From a checkpoint of a small transformer trained on Wikipedia: 10.7M parameters, rotary positions.
MLP neurons of a small language model. Each row is named by its layer, matrix (up: input weights) and neuron, and shows model dimensions 32-159. Each number is 128 + 32 x the weight over its row's rms, rounded and kept within 0 to 255. Numbers have three digits each.
After each neuron's rows, "fires after" lists the tokens most often just before its 100 highest values on Wikipedia text that the model never trained on.

L7.up687:144127143129064144127145084109158121111151146109174113137120100120070146152114168101141127149107134126097125114113097084096144040166219100148152117115087136129185144085113165133140088137110105091106086130126125103097108129112084127201137113178132172121135111140117094081130090142103094121193136118132164151096121122083163104145129109144184103176154116129151057086132083133137136146128
fires after: "w", " k", " g", "k", " R"

L8.up428:194094089145154123116090059132112163174147134109135160130091129116131165146133105114149123112138112103153105090087171150140108149172068150118065132085164134084139079127127079168099152107141156159111193121119062132111099120125079165137154133118137089148129173140124146150150141123144141142158122109111101086174153121131104134171125029155083133187075160177096113089121125119151104119150
fires after: " b", " m", "a", "A", "qu", " A"

L8.up499:102140099131131138110162106142095113114074147087092162136066125120154188142141127045121135125166102156154059115122119109162162129122130129125116115148193105104136164113170123075089092096124169075140178106086099177114105052102133133174206178118172099164122078140165163101087116195170118151160141112148125100136106120136121148134141099135121157159117089129160121165185213109096109115096
fires after: " R", " 5", " P", " H", " B", " O"

L8.up498:193100040075147143118117144121097113124101108115100055146122085111105142135189155101133104154129131116135130112100098167151141096131116155134135142160157130144169045109161105106132045139092155134147052124079094159118168134175062179134141115137135122135115160164113181067111188079119099134154168095141156121129136159104101112163093100109132182157126088170136136135100083107091202119075
fires after: " s", " A", " c", " a", " t", " S"

L7.up373:101141170144100128132145138137148140073108162147086139138121124145111114113131121126150145155125097144117132084152122114133231111167166211167118144124223074119168171083131100086107109054144208131140127052083109167106105146091077102175083113141138159180135118153207137145076095181098136109071123094158061085101090124147083135168106138089107148102105083119174142141174106088108153072156
fires after: " |", " P", " U", " R"

L8.up570:083159106150129080170080115159117113156147137132130089163141178163103154106137101128167180154069130121111127173144131085076083095116174124116144130106124078100166133053096114063166107128150189116125130129147173195108111109119088148090165110093131132124145124127114162094132144155118104136077142127150095090157141167150156128134102116173135148197142102123146107088139125144109160065170
fires after: " T", " C", "ag", " c", " K"

L7.up168:105090116141161137085098182157156140150104126192132100066160170140123070153156196120121141126118124130128086162159081142140196130122150176165151109082159148130158118095113136117104131142104118141135147156110121181123120090109143171097155121050147144111121153049109108100154105112107164159138162119123109095121122167127170135091108081128104173130101083141047102190098167122178221126141
fires after: " in", " be", " ex", " to", " ne", " inst"

L7.up691:181153138045114191141125087128175125122168158095160115159043147144087063087166109148169094176161099098131086169065123168115094087159115159121119119140090115075100192131087085155146099111143153084094111138129118102117101112106074129065135117098172194106172066150134143115212096195108109183161192118132144167099048144080124096118095172162130142117133073137129103071142136168111104159151
fires after: " |", "w", "c", "ena", "a", "k"

L8.up97:197098105119099225142142118096161115109154137103136134106093170150096133129128121134193078153176103133083117098099141169136167148168128149163193167197109132124147035116112097125140116131143118153104157114112146137106141086096159139073090134129114122191134149111103104104066170178078131125160086112105097115098077181146118146141142141173116078163157140130084153120100130118095159122160
fires after: " camp", "-", " re", " (", "|", " l"

L8.up951:189094006191144126084118054103099092184105162183183059113099100121133141111168130089094079163157105113130157097097141175103147186124134112126129104117107146165165118144128138152151156122134154123129100134128120174149197092138158115124197082142082077103175156170103152109103128120072144136114133137122135096113096140171123158161116058107107116154120104157092147167120141087112138055138
fires after: " S", " (", " co", " Con", " pr", "S"

L8.up51:094127054173180178085123103112161147155103079095149127081108115140137127138178085098107104102140059144122120183123036133174125115191175120134150131093200154148122150106125168108097106100111135106119169132100130077148141116154091178117151195145109119071085094144103181148180125122145149170137125132165077083107103130098122163166111051128109129167137082150147115065145084150122151151124
fires after: " v", " V", " G", " r", " t", " n"

L7.up214:149092127108090139093138182131130183098051129108124119157124074149168129142098128083095133103116143124118132106066112090148190045116189180196129196143176069136094080071137150102131172140079144118175179105101088120118130132119134153146167115181167162138162116093152122139165079147152121120137108131086062109147160170113134150123134056116152137132107078158097153132149134076065085097120
fires after: " A", " O", "A", "m", " T"

L8.up534:127132082101146137081130172130088109108114113191117096135096117150209161144088182063154134090139198071166157111099141136099099074118170108127177146083115140171159172151103109124163076050148127096113174156153140140084100128109075111179142102125129174165098177139125131123139074134102161110106123130091104124145082132119134084179141070151116139094180091108093183167132148081099147146124
fires after: " T", " O", " C", " U", " A", " H"

L9.up364:118151151154127131108147166130154125108107150139151117144090116103140071077095143107107124151137155075135162094122072155070158151144137155180127172140172123164125130071123065144177153075094187100116194129083101110131157101157115184165078097127163128089106133176166187160172118127125102142063077118093100077075112134071138143117126071086100194181139131149139112140115113069153153061174
fires after: " |", " R", "R", " League", " C"

L7.up44:141132101151074147138135101130141097086126158111091093146127101166100087095166078076138117116127102131070106101115107177121169162164102197104111110123182095104223140162132079130182083098150156098080165049115163116118181143107126103155106141172131102129155083152081173098116107157097119132101175087134178139141141108165139146129084121135161143181137085178160152085085110100131097045120
fires after: "S", " S", " N", " R", " K", " An"

L7.up675:133143101159154120127088191124116094038140158170127097109157076119151075172114137105178153180111136093136102195119143103101137147148123119136071184140181124119174177114084113137139052120112181110123128122076066082145167131145075151144156128137153142109133083149123163125169080085057138134108180152121145148121147108103122127107088069150134128185146108144148104083142180077056091118055
fires after: "S", " S", " A", " H", " P", " (S"

L7.up765:112114123150083142181147193157141129121116152143150082160122117073113127181177160142128139128144104094108135073119151135092175067220128172193168129169104063165139157121088136082116120107104158086162154073083095164099172159117133110132072137139109158132114137073151126091116104188170160166123093064126165169134121179152114062109140145164122159122120125086111128119142095134114155078136
fires after: " A", " R", "E", " U", "re", " E"

L8.up688:222153084117095157126091059143175141126090166131145099141070197080136138127145154120158127086138166144048140088121126139137126147171116170089127162154122144070143106093132112181116170097116183174132152142091174145065140109078120123130093122071124107091174106162175117102136167122103169112114152140101143091164125136137126159180080087165091135142101126195115160122141084122148165070100
fires after: " re", "-", "R", "ie", "e", " rece"

L7.up994:105110078196116167079142070174075146138123149151106157155100149101124146127133205086138172150103153160127122127156117111127134159117151126118133141065194063115120158094053100147169132148166095129074159121098123150057106136096150186146120137063073173185148076144131200085119148138126150130127090078110093104152074139105155088153129083122066140159101124178151175122116097192117106120120
fires after: " in", " a", " to", "A", " e"

L9.up686:108140102124107101124141108188153107205143106154148115136101090154156176137112117139140110171083106170014110145093115100118136135117172195107120139130144146120189149103149135084105104065157139154127065118132169188124198134153127118158157127171123128126118181159167142158145144126165188124125107122111183062123167155146088145095142149155134155115106146172122070079139123087064189120154
fires after: " c", " pl", " n", " C"

L7.up673:114079067198097113150116132152128121196168114125092113142145138147171150122121139078099151128140097143102156133114098108115155155115108127130064157102138139129146101105093147122135132183125073133085120157139155166108145134053149202123117122056109126095087141094089151140158153115106151167166130097116141104131162118148204097103121100122111176157148087100116092089104117166151172171146
fires after: " a", " to", " in", " on", " At", "it"

L8.up370:124106093139147114097072083125142150197092121214106104106165123140142156141113150136129104165062120088114088073134118219182123120112133123098152118169088101092109150134099095114116099102122139154134125111164093178139161106123095129132177158125166136130149162167113178161122141115111151181198118133085142194101095170166131103152057070108165135157153124142074144085160165077120103148125
fires after: " S", " M", " F", " U", " K", "S"

L8.up219:164091119126128121078111092216112130174110157164140076076161141147099108126125140117145185180148112124128119075107125161113146145122141119114175075115083119156175173149074104132106065068152120107109150143147120207080124160118133140127145095061114109146144155149090123145096073124098136109110156159117132165078115132102121165155146094147142103138125173123082154085098123080135167150118
fires after: " M", " \"", " s", " (", " S", "er"

L9.up477:120110181092138209142058142206130118138126159136135108061128176102152125150173127109117125156122192122105104133134110154162119174129167155136176091133174138165113129071110093161125115138112174162117202115101063139103105112114146149087086102065108206154145146182116142130152157136112106105075078100066147094206148085115140141152147035168062083149093144206136061085093156139133169125171
fires after: "-", "|", " w", " was", " ", " ("

L8.up780:086137161138103123120127158162180176173147123182099120161083165150115184075161064093141078105086145139093166165118096148105154172093145156153113157091146126066110115113126142090094113067109123133077061137111193122097125126075134142163143116121134203150146107152144196154177083188117163147139111194117132081106131121149151090119135129129144163148151160167065114112127107117071150046186
fires after: " v", " V", " D", " C", " inv", " l"

L7.up462:151139133160082128139114132112068097186146136142128113140117136136230190107159104127141122158125144120100167108099120142132067081121100082115094152142135165121065135124095100113187176128093090155130124176172167119137181087134123199147169150109108152210085083172145182087113072121058125100131067122112131155140100098123148095114123093204111168138118119090113059085174165129138110170097
fires after: " pro", " con", " cont", "il", "ust", " in"

L8.up720:198104074127135139129093063085091085116131108103060097109135142129121110134160112143163153162096150076153150105158151191130088150166109063125167143155125119177105166133115123109192075138143192079155094139143189138117146134097145161115140112093099164179110171179122127179098174135118080154103103177100132119133124127086150109146116112144120134167094116202101108105091149109078150075131
fires after: "-", " \"", " (", "/", " M", " S"

L8.up450:161091130116099132169126071114140104104165171133136153145135175138161163116165087203087045145088159100126149094149143173134104167164156102157104148190129158191146146119131139204179139107119134120097123166106112167131100145127128157108086137067082136078161128150110137082098155150104135115104092096135113111149129114082132110147084113181117120138109106080109153122118114131117082143146
fires after: " (", " re", "-", " 3", "e", " 1,"

L7.up340:139145092108116163096125159112072102085079134129137082133118075122114134170130198139115159117105146103113096163077173097129120096151139142142163170101161106110125120089104141101136096083146163142125131066036121099132147131137054163171114148126134101207079135119163152085143138132056124130077140081138116092156150193074095119140075093166121157158173100109177137123138142094126114115107
fires after: " A", " S", " Gr", " O"

L8.up968:171152048126123169108082124155152175104123154096090080109131184083157146124181081092116105171125183125112084128152159104102097120188128103133183171175184113100146069116100116111167195116111155053163146153051093166091128116083151143116145147093137160075134156160084143177131142159087098134127121097097130129122113103086141157110154052207125174167118087125139132091117157120116188154095
fires after: " (", "-", " (N", "S", "[", " un"

L8.up12:128104152115152153122136137160196144109068132119079112138112179128124147098117132059111156134155077107156116174172103154181136154081118200141181170102164123083165128077133085076083124087127132132123139103117147096136157144089109141096181130112120134136105080149190175134255081120138117105063149139116132147143100181162113114138147098108085079199109150168103118099140123114147145133233
fires after: " v", " V", " gen", " ind", " l", " (18"

L7.up468:112154088167101130143111134163101136120088148118160079138126154120195078132103138131114071136145137092089118193118097113138167114088107154104130177140158089151121104062098083128136146102089185112111146109096127121094160149118195143159105122093125122134112086169101191111138062164109118080083113094085086154148096170110141098131117091165060188146080122137181127109174119120134164072137
fires after: " an", "os", "A", " a", " In", "\\"

L7.up572:114089102129122104110133146144126117145132067209165115170161166157117144134165153063152162133141125132131104122137080196150103126158134094101052107113144175119112120077115140115179205187141121140194100129103061146147123191111103145122202112134095120145139136141040159122138188188061197124142081114106147147135118128098104089158145123155142133172119119149177120147183190085094120107102
fires after: " A", " a", " con", " pro", " For"

L8.up83:160140091136114127097030083185114119146124161128105125095154106133138060145132041096120113186096102180141079150051086130135168100133090198130075136136101155099121139128089110118168103104115190132089162110081105145092153163085154137158169202080172095116184152123115117155108055110126157104089131126099136166081139165146174114121151126148204165125106099090115088050169140127079089092128
fires after: " J", " M", "S", "J", "M"

L8.up454:127153138104084100136102103116088051124107159129145129156150186164061043169126147109112190130099065146121100140103172164104172070158115109138139131096120119116111142132106119120095125096103124135127176078121175093107220108170136154098136139119210075147147134115125143143121059117144178091111138099152131176134089122184170110098101093171134144174136120162130132045105167127115126073138
fires after: " S", "S", "en", " Car", " M"

L7.up600:163099128129131106112129086066165122120117150124136123091123124138146138160110078076155111101131148149150143083148133113137244159151154106134076129082145123151156133081092129153167152098140110143071185099125092179116109114110155159168110112080121132109124139126096169185152149146068160155113153113071103107143118099102110136182145045123106105145130190166153130132108097151171127030153
fires after: " a", " an", "A", " A", " be"

L7.up145:126118064159162139140089124127073195171139138135101088098105166125160088121128112132172099094117123131082111167127052127165175101108155130127125175147164074182093068085058139153161115151131148163127129082101125084089134108173156176075125131129112162156106114098162160125109176108135139147130086119105128135140112089169165132135097111121073128155120100141141156133122143167130123124127
fires after: " a", " an", " e", " (", " ne"

L8.up962:098157117186106144109074098125104080180113133178132106187109100145136156149119094108092147138062143162084141120103143125121089072104179124129160175209077133093092094103072099108180083058110131100167158111129139167084169153137130144156145126096093129161213191109087174117140082142103173157142111119128144189100137155098139092177141090141159103087125096145171106101138130125158160094150
fires after: " A", " C", " H", " U", " K"